{"n_layer": 18, "d_model": 256, "n_head": 2, "n_kv_head": 2, "head_dim": 128, "d_mlp": 704, "vocab_size": 8192, "activation": "swiglu", "norm": "rmsnorm", "norm_place": "pre", "norm_eps": 1e-06, "positions": "rope", "rope_base": 10000.0, "rope_fraction": 0.75, "qk_norm": false, "attn_scale": 0.0884, "bias": "none", "tie_embeddings": false, "parallel_block": false, "init": "normal", "init_std_qkv": 0.0265, "init_std_o": 0.00442, "init_std_up": 0.0265, "init_std_down": 0.00442, "optimizer": "adamw", "lr": 0.0015, "beta1": 0.9, "beta2": 0.98, "weight_decay": 0.08, "lr_head": 0.00788, "grad_clip": 0.5, "warmup_steps": 210, "schedule": "wsd", "decay_fraction": 1.0, "decay_shape": "linear", "final_lr_fraction": 0.0, "batch_tokens": 32768, "seq_len": 512, "doc_mask": true, "train_tokens": 257800000, "steps": 7868, "dataset": "wikipedia_en"}
MLP neurons of a small language model. Each row is named by its layer, matrix (gate and up: input weights) and neuron, and shows model dimensions 128-255. Each number is 500 + 50 x the weight over its row's rms, rounded and kept within 0 to 999. Numbers have three digits each. A neuron's up and down rows have the sign that makes its largest values positive.
A block is one neuron, or neurons of one layer that tend to fire together. After each block is what it responds to, as a language model described it from the Wikipedia text at the highest values.

L8.gate276:449490492500539474511512427573452543566519494401513497529482422552518458502626574536487497503474503480433429554468486502446470484614512515531506572507474545449546533491409465424484444491498458369516526520468398506472548671565584467431529492473462454591530442500441397411559498515473453388554507426502581508494549481595557533491458511476463565575454550486458442549564507501406406421585
L8.up276:435532492444507570573531472508437557492599463392459469545494456481518568467460576403430533475559456599513583527543590501495553473538517559492510499583520472548446510582532496534493452612470502550439451556539465514478468569498449467498459574541518452562512508501498570546461581541547402503518470539464626489506515496568486485540490524476541447525500470544500435501412525631503556539515
Responds to: Mid-word continuation tokens

L12.gate160:487516475538376524511544456442563478520542513462561456444524505511542467500463472443533566566501475457521475447469587512478452548498524512512497552489525500550444495475532418414418537491460476432425488641522398440394454447421473636495555517500515541485477502496582460476442517453493461507530539459510624528441528538477497461481420493549434460435450572525552475471519491573492542546404
L12.up160:562490500541471473590511470506614468607531535492503520403490569550518465490440599556484489544478481429495490483488435471538509529516474480490517543444567470575479461565454431457440530539509519407482538514450480612510507435525535426478541563466466440386530528535565467566591544516504596533517523569475619566476577477481470527509507539530514469451370493527493557576509498539499574509509
L12.gate244:559577525503572475530501515460488536532518511518557583561554463543498574596530445520639477454415513472395407443529513610365396499524486478488426552473549575449590479542473504500448467535507428467530551510374469513449502502519486494537495559522540570351556473467582448426464507450543516482484424528589519399539473440487435459495471503531488528493434435483539428558522547514450537553555
L12.up244:502487555526496542443525506470499590654500441476531516448488508575589515534466490556541594608563484446470471505459426601482462513426412527509483492444508491467471476565508488546536532509563494530454456557519463475517524444469516436594485558460573487538531519553457469520475460573445457537492524597498466459509493486480474579526433472499381468485498485496514532533607453524388559572551
L12.gate266:603508527550465561521468515479524515530488400552552459422564482596558549545502547458654579444558479395459537498516490506425380525461512524483500525547471502520507502634497526480396534448494449598512586411480519454420541503470572549586548574480459565513585447486524562490448581491466476531499425559504443562522460513417551454467429574535508497569503507516448436505601480491471585572470
L12.up266:557541486517485483535424462367516491572524464516575594426470524590487506535438523459528574465461495496498503484539516601528513429468509522488575522511399482509527509538465428550524538539535576456470537495566561435413438578531491532548494572529479495491605589478456480537489491482555515407506483551425432473498507474546371456501415610565483529496477431572442419498516585503470541570435
L12.gate376:517562471434461469485602374438536481503515592434509597521537503536463474555476512464547548510465493481508540537527539520461520509380446539544431484416474447482491443536464461491416459571512485477525564563523534484507462569474503537500522545450524549549523522400489471449555551546554463596462608514451464492518551501516526441498491557500440406339421442464503422584568467452545572492513
L12.up376:610574492416465564520448456532519469359479491463550499520565489513470491511505523484517431499537524591546450495495562508477441433536624508382511500401528447436563449543489554464529456480502566537404478456503507630475534381453480479552470533525500512497511437503449494547517544410557497387479488527592499459513461419488503538524453428527475526570494515581515510507557586575519538561550
Responds to: Infinitive to and modals

L12.gate113:615470499380449539516484396409475533474462410510445485422504476481534543525451430444579500588539485507557467491558501517527569523470434526524491562584515539540513524551412499574391389419485472536390582538490456456445503547532595505531584538491477569491403500483526506512505576542551475546450511534492491506574507528327461566542422502442503509584478531545483453450585465485476431540479
L12.up113:573508447489455445477486468564467477519498492540448494476483607420546484475468517401454452435529506539540488463597445570531469483504549539417468520460660469531478437448574486552510471568525480471479540460536540550460505583464521418490536433445545433522446552443456456500503568503652455422460464542555479577568509485505451545516565506420547471493514438555468571460527507496472460507495
L12.gate129:466594515454468602571491437458541498488502389578494485461482415429440463507513525516534584517503445470502477490552504467407493570514455584419521572533428573505512502545523494496436448476626526515462487551538462439653507565508530538556535508519555480584561498464516416535449449629485484405524444571537435542515503476576559517503428517429500533446611522487424513572534530468495585531468
L12.up129:542560481469502416502477477425522454569515503534491446476388513535526504542469501470614532474462532476538477574545520466498492513546450547448506543474399568490487461498533491508494426494466499406586458435499480431443543560469446633502502627534690452478416460497521485551566468481612350428500523434530451492474502487484457526451481440487543540501518480440520496437490502448568505509458
L12.gate421:598476493517461563546454519508530460464486492520452547548574533498434497559449505521588539549518436535488426528446476571504473555418500564527566481501497521461507491491511443544507371434563513406549533427509512601486471527515554581547518583402547488529465565491419517520493492613464469441492511525426435465543491541518394522509463488576557560505478449431441569558491465476413466463555
L12.up421:458548510418536650559428458579375466550465462534574439457550464532565543585518463543553542542566447521507555506427424476453421423412444477440558503505510436524442474529513436445554497453558469490475470481472481517519447523490453528565481517511486464518544450469592521587475486473508441498467485510467500496551503487552402486535482448438501492420509440487403574520563552432517526443524
L12.gate662:504538626467574546569536405504445510457467499548451502442607451424436471451532435550527579532534498480522543536521525489582510513547457431560483423575480530496494504488398464511538588418558525578513548403500435478466444571507486578523607433566534434412537433564528507468437516498566520482450474520465452542602466442447549479511514542437458512429484524409541459510470597448587571457533
L12.up662:464470516553483536468522522445546594530458466460513535569438499560475621530486483493595460555462489549608433348465492484421521554488503514466513518586501464482483547485447447573505578530478544507465581535517475498486507442557528482514518509506495448492472496496524489538516517487468477440541495428431491529459471598481432457547597520538425488480460521497570574471538521507524571543489
Responds to: Paragraph-initial "On", "at"

L14.gate5:479511468516517589494511590526607554606463429492535499452494465516472517594515525464478539510608433462572519518486459550537457503536472478430527531419561450462452530549565498489417512529430502404522538493461534411506568521550550531537490508429453469482453526607438547533488608578473517457476531538496553522510529509401363407396521474411538474448486497496500504493535513492475435544442
L14.up5:500505494484542539522483596608476498486364498457527520414507487554515466468491451541518565474519422514580514411599512417553525530510436539498545491512439458446446526482353468587472477472492437541490523515533543497508479461592591552627538432510474424494461440529539544557491578499490504497435560488437530431513486508571392526466449448519536537593472537563473520543495473495403509443492
L14.gate32:517626394505481581471531415540599407421434538454430484544499508536543415527518490502545514515460499518426532517456466575435414531518525562501470472454642571516507497631520471546467563482444576540579434473483481523478505470433497560523508494590551648475438452580427420525566550496498453472466519498527422500487487471474523453470599520516473459514488450518479534433523564481583401405447
L14.up32:596474477515378519516547546459548430469467538489506481447427617525503440536485459522530476460546564537541574585527517512493538442399531501480511517508531561524519509577457518483482525405510517492545447480496555431518530456480546594399469435424496546541493567524442565491489468488492509523494527514624437538592450451604469532468507499458516576428491369489430494499473490555449575489528
L14.gate66:562512564541510469547543460505461519442507487465480460480526394507564517463517403508550569472533429489562520561538547565551487551443427456455588512492567610542536560482461459506477490507465504594550502468473510519474486540572549324541509483539563487484462604436497536509570567534496483455541496500439460519508551513489416461492445532500501416454513567505545431473433457429500555482552
L14.up66:468438520549533496511518457499559535544497408558472541551497474570480527512515539526666544544361498483522523518415513459460436578502455520478539549577478558445521568481470471506564543459399471452578460510463478500530567579521571564526543510498510619493434504529532444534446485456442526394505545586451531527515451467483504423526474494503476530450461543584464551517563504542420513528477
L14.gate78:494494509484429503422530580526525511438469509499386571557479478558504469504507535433610509452572408471474526516529486494521490517474431469480548477496617525421399477473541582413459545478431473567534588508418509377506555505493517532576569449500539477423483530525480538468528567503372543455372487479481486450502471465475482513494526469495425530382494500579479422582488469537549512532545
L14.up78:563464479593451500553446566471514597518532507517519464555548521479472497450542521395499510468498429452565618552542577535557551486475446488573483509542540488545481505516534432538475482489506448578511478501539550449459498468542476540457518519431508485497471554392466467567557512469473522548527445575582559579524577479461499420390557429538457426570474499467389594459447453538440506513541
L14.gate215:469557500490494437527502488382517456540442481441462473460526457486545535494438502487543497522560448381390501387419456572531512490462525402415476515425525580502505379517621540555492497513526426488533435488493540455509598582440532584490504467469560508474487518513563450551588504525517538481531459450460368569484512575466492530514551468492550570498500465542469456482504583496573489543471
L14.up215:494540589561503560565394426499380498448516495566455448531481483414469504573443563350477543555586429431479508513519494581412473471564508486521518410569579567526531510506508466616541532437551522496473458552534494536498495493515510564550531450444477425532527438610447405494454566506492487505437505523558538469537479532494483585522563465518506597534529456478423524552530553500492460598606
L14.gate230:619579539538480584440397468428538488553447509510513505509565454479441492523436579477555572558533514454451440448465471571387502519437433474478483501498502404485558398532432467559572537489457491424491480491463479514479528476509479491573489436453429469464464528451558400536463536535511468535457455440455507488511501606471506519419510570431473496458396519440345579403458508533461534393520
L14.up230:537468510457493501446432496528517451512485505501472455459453514488481403515475412475433541442533447482459542445490495481488432577488559538442521541480516601410596541474483564390538468576536467514502486507514554542559552555492497518609512601453478531520488473546571544599472397564567515439561577549534465506579438403459452517502561478450490500569447481451481494600616529547426494493402
L14.gate265:519534496543533561478451501618464554488480520477596481534589469428453478534388501534547461478516439479518473454521561612451429509520410493472561526519465487462450488541482459613456558399569530540432534573486512456513479552477478524530590453496528510464415548546476525491471546471486584569517484517531449498535565564442520467447493491477413580443512454470473438588453496441484458507556
L14.up265:474470559532511513512497530513477474495560534545447540487530520488544536506443544423534472497468455415542420465482469497521426475515458487455385500526456490543439628510533471501519521505425553490442509526522483421515447579544362467525477545478425503508510551475595569596542414519536525414559539362557521520444444551469586520425478465494600490477530527544457519564507549413533514483536
L14.gate301:575488539534503389450551418541530549585545472457562401558480500510476518501445578541545473542542507462519464559500484553465502509548446519529532554513491482545571527423431508485453464438501529410546539507427539518467478557503414498443501499551590573557521564570469454425578471506464500391411495546524450441434382599494422463432518498549515452467486591398482525475493467418489532501495
L14.up301:410432487599399572491443509511514540582513471422509411476408499471440558437423494504476495522561562557495517611492551448546501565448547511440452545478478595392555557547510490463370532393540488539435457551509486485491368477476579531586522416512505548561483503536497512562522587517509525373519473528508551537531433541484472444429433552508404453394480514535447479467500482484478479566587
L14.gate345:455572522510484550460540474501428531557521454543490515441479434543493519489510517354518564552555455524482430528527484477491472547515442511432514567504521494567416423577529538532449477605537492533435576540477410544594500539521485454564532468526514514515490506565414516470498515603370480510589503545524483503534486464501539560471471563401489493505494546514420405553555533471451544389453
L14.up345:495467590580491504506523430480512448419557507512468511522453451439517563414536493461511514501598496545453444443449484499569468513521504524581482514465553451578448464467406414552544413440469454601465506572590492509529509474537484584495490520494520544584506482491428529548581485441565464448521454511543491467470494548427421539510466422571399575433426532448514526494485523501449558473472
L14.gate410:469428481456532463494442544504521526537421465521471594472461503378494620484449519613548587524483460473522498481486465503432506604532434514496461577534437487563511491500523456561507563518513444477489488515596494442570448528471514593583543475507470467546500512503556548508482585578567437494530510498430512497433484522409530560552475460515443558449433518537410542487535490517532476461468
L14.up410:430502467553493377461532452579445511553458525496571473449395611412540496556490488468520421511524559461556369492554438472544539443526454499411472491519482504506587512442405445532508433502500453442531565406468501544547455500439524502476515449531566525560457606513459576453433549476543483533514533391520504491401491477495495545486611435521624504548472486464605569484554447416490476485461
L14.gate431:525487466546432533454496384446542456422467520555487469522475516493620566466495503478537502506474428465469515501443485539484501485385443553515544478447515631546533508516452453546465477373468472535522460520508541424367489532389454593503447441515428511532478487513423476549530579485470489502563467494572464556570446580486424569546426538488444465428555639610506517472455456568493406492502
L14.up431:459467616449457479441496478479525499395475450483459421474550449579581516509524516609506426477493552549466492459464585563455514481575537423594521449476463438468516434485470513486448521459524443470556488517523491523470514401500551571518582513519486564422423451557537493448464466477526549448505566506536612559562505471453473474512474521416433475640505522433505506483602453602402452495448
L14.gate511:574465503572446532476578589480484432546473530583428463491322520591490492568521501491504531471528537513492498513419441525498525467547481472410493390531535500464525451536428512473432437509636488549526477458476517483462542518477481546532542496530503566529411587533435505419423466497494530533423513527452430490547465471489540586437357487432491494555530539487514417456513396426448486514465
L14.up511:515506543579472438490475455387531497495524463517518487357458387509500561510543430590578532518622565466599430550485500454608458511581556498506441460490542496506546531490504508497436414481566489446511434469548438483519500406518573533509442521495467479610514540507497527555469547546541447476500515487457569498566502576442457549466493475473545507552510485502600489480624520434564495590525
L14.gate519:525552439618437449401505489453583459501537442410422527491476460578454443500580529487511479511519418461441532481527605489479543479421441597466458549506623500438526573476472441532489475457557473465510409454534518448440441584453609602503466489461381446529517527618459475563541452590469524528419388541533492578465450551532455507465489619512504422461501474490422487484545553503391479449461
L14.up519:468511478543463547524471461453526535504438590658507544501510429533480511449567491528570546512459489457517472416544423552554507450502455526462568619501460485488577481371451491492583521521384539482558527518548394483571453514505545457628441466543408558448412553508514476528459462496407590528504498547555525458517464513454488589591448409443539506587460518469551551495488612509496487512513
L14.gate551:473553542507423558487567498530513543468560456509404618484513486499500510507436608489547598512496552520442425525488506497474468473532474479490540475472450542474509502562522449558584514550569437515510519523420466379499550539552527505569467423417417584559572528573565477488524522575458427489532524562476547538463544480518344474532497511485521536470472475539495449462531548461459546467478
L14.up551:587486412436462551428608552561502493532579504467488465550604410434561470473507478528499513444472516486475461399419578532548532507493550504488537492492464453538444509478537456554477482496595519524513506650511463496431577427447502593556583589500525517500520469407381549547525504522569499468464478639553483571498518516531497518500563468539491533506523497508522511493457536478506469521578
L14.gate627:531432575541510577555577473469441552512450470410483464461513489488480528599475549484527463486541462441553557482528497466541455481537424416479472544457479457503532538571458520476469472444519476444494591467448413472499494563507671572487480565487500472550555600506397517575467628560546537523521435506510537471582517526463410514521442508490473510427536599501496476469525518498458475581474
L14.up627:452467585456457525588482503588528549474491561409488488467450514519520590518534573483409492498471481530507421447503550452475537496484479492529477416413531545502545436524446419510580401543479471574524469459468457476446519439501634462465636519515510480489453541450529530584506567521502468494502585501428472472544545469509507505534399513504507438431442537471485501491523472574479455542508
L14.gate671:415478486615515516450498488497495461588503531491478455593513450567509441555533479517612539518557434480532538492569544545584437642540529525413472519553709460529517569444468544509513555514548433370483430493470554466451436572511518512581500525525476500557518533483556430478534448395520504502405514463495495538520399513462473499538492411453476453535470579505545474395494545423488447450576
L14.up671:455452431460439528428470494409458416462573544473474489487396571482589512461547378544537490535569468508522499531562537578548486527579496376421494442608528507526431423425427552463515414523459489451440428418475512550511402478502487547463550567479478513557491542527523484492460409432568536439478507596522529592470444609546450548424540490536544507505474470519469433542531540572545475469515
Responds to: Date/place preposition "on"

L14.gate46:487465457554571444474394485548576538529548461462438379457476560515468532530579550441550528391519564487535456484502487536534493561518435377558543354479513477526379507527499542524512506560568518526492500491494541552508607549477427550564598485480517518561534507529493463459424526510471392597513502529462475436585519552402575455484517536564400549578541538552488558544604413546482461536435
L14.up46:433451506603558558439447403509528379512441519574449559504436548534491464525544596472467487442586465503457454430420448397455482412489491479508554420512517486540458400513464470535562484508486583498573517497521510569474554525471441531464504424486539518584404544617498581465512437519551516477520529565515472585544494495409485549525430503510546562502488539603430576560529485581474538444473
L14.gate62:530519486516462482449459463573464445478458469462390517441471491496460470469547518563467489397438539521513569459460470478442541555450474464520503450512558490531424592528491539497496553547520510345524450479539439512524523550504498525486503532500478472555466495568487529513500468528533536562459495515448448489501556449479561474466511570486535468545502570466443519588524544529480446543505
L14.up62:541484546532494558547498484507468464401450431537472508565421490514459484495507602453525473539544441488542516506578549457546448444454501490404553571572416531479521482567492540395470520474536462473588460450465434521482452585420441477489498546507500497567509567455463530551494532523474429491493604447455419462501498513575537451539534486453541487474476498566484567543486430508493635479496
L14.gate85:602519541479523541467534411421639386496474468435525549407596555439472564467538470501574488529493488487526561556512547562518502526457448542490481550506531469535511559515552449526513507514560478443631526513395427504499480477422508463521574559537499504598461481456490527463438426516473466466517427500517482489509538512454508531670541489524560496447496543440480473564539469518490473445467
L14.up85:396524519512535426458462433446549508437504475575506491461581520454490471507544566530499475530445530466409464459499519448494498454453504494577481481540503522528459499519479479442502472524461552495626524484557456441433491576496505498518441395600566527577471480475443403475534491532581446487480479502574588545483442377559489427533462451529532505531430542491391452410506548502517470459559
L14.gate105:553516503486446504468549483413488544525514500498601456524482460503454472507599435445509449514423567421480513476481437537466539486456407530468482557465486476447613552523432498458510438532554496515473455495473490542534494518405520529514495432585472505555541589453473493445497460475510537426474448467484471514570474538474400466507455506483391442419475475498514472450556494452521491544438
L14.up105:472502453508456464457611563455541427534462504513483527480421550436548394519548517517477469509503536504474513418557396524522478525505509491541589517397503495463501528575514554449509461431544447485584517461436616531439432497543459505580608463516575553511517495424504542504514504478586437366496506509466464542516496365640532525467480448559572450534472430541405528475517535502581547451561
L14.gate130:543530474427543511514508478494538514616542589490483526559552504607558463494448472478611561504497469354519485455509489567428456496460439547478533558448504505588463494566424469562429452415473537454497503548587516521506559526444541470498482450513514535541531523479427537439593449533493480532448440475559558524583570528441498490517496510514451438360458502427466403584488506501538543555574
L14.up130:600496466430494498534548504445507526513511552517575446530582552500599581462410517394519517500553537414533539539538489516436525434519459533632514422467512506454443488496549565529543493536445461594489531447411525597523522444407501466532498503537569480504493491505515544448461523547545533425467442530665471427514479471548597571535543495542496470472517514409480401547464438542544595530534
L14.gate159:537609524593525445556471536397504446400450387512545554439504417578598524588517442468533530483426400398523483462317544570483461523486478557447430526543612490526589455531492528497511542490434489497480494614477398424518600589506421454521550541464489553527404571492525490543549448487496511601509488519462514476461525489542547540572449434491446560498468568475510500522493471557540486449533
L14.up159:489490529549520411422351563437458451476441424407497485458602519501448429498470552524450423543441474539460450528493427521510436446521506603461544548448556560515565526540567381511576487511507583501484417462454428600483548460478491480519489487588534580524580504387528394459550491387499535416489487589407461462411616430502451396546530508446509489495475527509470500448480499534493493555529
L14.gate208:542415536548452542526432415517501498423481505479448483491574492511509577577452521482509450529423576432513577416542498531519413518383461505556544498459537462491597501514423496448504528463506516518491591502438427490428498417539614458507503543545489497480541496500509506517433613547466377687524503444513472486479490421520466489506438390478498559492492488538542486539579424507493471500510
L14.up208:527434498564466483531435433550519547507478427425496510435573399462433537507432456471588534514486474468535488577538517439431462449520507473466530626543480504535450506561540490442527520467436569529470423500472580437496547517364518457469463450511517474462455575500485503495532495525553429455514513483548456437559499528556366508467400355485452458523503513482509441549510622569507550505541
L14.gate228:536526500509525530513496460496433604543591440409474429552573502547341469534455444458502440466532503485611550476552460454461487485542511491375450443523535444461449524526477539567443487434504476474506470521424541523483437580512480455567533500495564585594501534497469561491506580530508434491530493411436415462436508525521505546495478572485512496477452537498495525570473548576510499513535
L14.up228:453502471486481427506550433496566492456580550437482482551501515380520446485531534450461460432463481538508514481526507480458577451517477511532441430510488447524477468433482389495519472512517505431490524459426505551510442456522492468518522455495532480474474434390410501551507490550449536452523511514469444476501489457574519482480501439538521513528491489418394537456492554522554416479642
L14.gate322:416558497476454509562533532480544416497462506482483468427505516468439562516452523510532479396510477482566465441535473481551474489518397498482478556486440525464590550514441402462431542408539636531500603489487458524594512479472631565519528486548432522503547499483427463459493545493412541471484550568509522488540484561610427575549480468446454462354469542478628500381465530445495573563565
L14.up322:522511365538485479537470559474481498438519485476466484484553496518408462452579569510530539521390459499530439538473512477477528531494522525560491585448525526444598457499462492486535504519534476450602523590538456523489622512580483568522491423510500551588507550468528400412543501550514511468530400449543494554488448551489529496508561513460581587492474554430525502523636482473494552447436
L14.gate327:478455559510516441422537462540606524481502453440402483493532488471537477504514623559474445429508517447534516441513544528477474533465470457457459433527547577533539489551484525574442526467530556481573617539515520414487532420434458501485494580501462514547466492499409547536568474583451469495575467380548562572525451480434540505571508520456461551587483543423506518526456474450563425510432
L14.up327:499395484402394464519481514505640514597553554514506546513537496553500460542586542443524444466486550550591476489496465548477457518504553527512613596445463504412492505487542527509420483465445505507617510487534472429555504518477504530577531487519521518485487427476461495524471563592576501450545536530403527586487458413482568486544558532505526507549489564434579484489521384494497497528457
L14.gate337:421427515555548451428395495476514514519483516478537530504571468528495457583568528517495512513472453413550490566498509518536502478550485487482573421437568459492508604545511543509573462486388529499473463492472446557534474489545512409604400537601506572487564478506467419525593498569431507424435362486447425515457542513504506526579538680475501557563476507536472449470605483492478497411567
L14.up337:417469477535544595593580576501490544481540537449546453457609592471420481438438483543389488536439424569508492527522545591447533552519450544465554574506462537438422449462439476537583524453463491514558526468431439564536480375503621417469551488487493445550509482464498501545477525432513518415524521515424509489481539553495533601631490578467508461512499513573446502471489527474524535507464
L14.gate354:577430544484499394469417466389549457525529451497546615534554450480496531547517552520622552463502519459418497494563429499493363564463454455468465551490504514498506504522476507467500454479494533616446528523533498430485442544464430540473497537456503527455508525475563463394518530488551427495500441572487487412533513456401427565502489537546499502470537589565436498536495459579506483531538
L14.up354:563464557510446572521474522495483468535547502487583517531548501516562433397520390496542578517551459463502512480557548555536509381451524448466504475512463477556435485463470411451465487500579515546480461614567487516555464468524497489561455493517409565445557482457434565443456522468452463461500449532544422443627563522419519555532488536589436367464501546455525467546567440473548644431518
L14.gate380:474528502525524485464537538456509531539483471533455491422526474593476622516460456436487546474549535455437563543449479563522459518460467470480602478472481518520451460464491429500542462544556492491478480625478444433489500522493548418560523585553551510606481477531499516491533484558491483498499507434547449492563404566508465491514539512454639518382456510521461465570486379516479457387537
L14.up380:480550478525520535472495386503488483389512506482481452465477555397507477544550594537465525478397523507495470593515483468500540486523523554525440544422460483619526489539491498517559463484450502493540456483501524548544464481543502552440475566524494517543421462511453444507494438428454550429411455507523481503580530473482570492552525457481532589558472497490432479407453533478501496468405
L14.gate428:455571496459554460472552471478522535620540490429530551564531563454508484554532506390527519491432461559599501510456483479406498497579494557486415496482524474454566554502479547520436549503440458491494462384514505547485538515505484474471567503522382503514518520481471433508549517518520500432502566602536544561545527512507459460561524564430473421389500499474477546476485548383503589420526
L14.up428:458444485431434536524568472480471452525497409513445454517534526451480438487501479540457478524512485500518434526505488514533484554469486474448580520507535550490472480647396444441461453456510552518496562501456474456470499457495554572502468492524461429536450427461427470458479486564533590396533515507421555473545545470518487526574449507576493485514526467507499414467525569481530590480531
L14.gate541:565515519464519573449520502447609555472473554521429487520498419466472500430520575545504644403551469430483494408507518528477493535482465537506529503579547492471485535521532511434477420457514537466536515580477494437516581623383476471499461433536477512543458547529556371372539494606520510503439567397531511529541549497448504478491495437434480547520436543546452509481510565501505469464504
L14.up541:462490493500416450440477413442510490465541437468552442513424518508542438468567426558370511449496492448449549500544577494474485550526484555540409478452500458483498562478465643586563550473568525455529605585475487461442427463610398493475514526582541530523466483501428502566527479517437464568572594459604557519486519584566427517443515478513471497408499542546474530557527508520531420478554
L14.gate650:527599507529552528429559454481520491535579473457427493555572541575506562622554454475537499470633531518587477569491479538465481442434499497515521474498588471513503497511477521479443387472575423493544501569458506452472467589376528556565458552455488450528454578413489516458557561543488484538450447499489547477479467463519529466522474537440523549421476516371449498469484561497462486464525
L14.up650:611573552492513436538503433549433487462459444537435438428535606501487457500595441414514520498543546472450525469519426561479586464391522462563429445577518496608533484590486457516600524544561533468484440536497472543513460586524491538474445514430515372499508609525492564518509460511519537454511533455584521521595455475541548457472492560459610496501494446501503538487436516573501538460471
Responds to: Elision apostrophes, infinitive "to"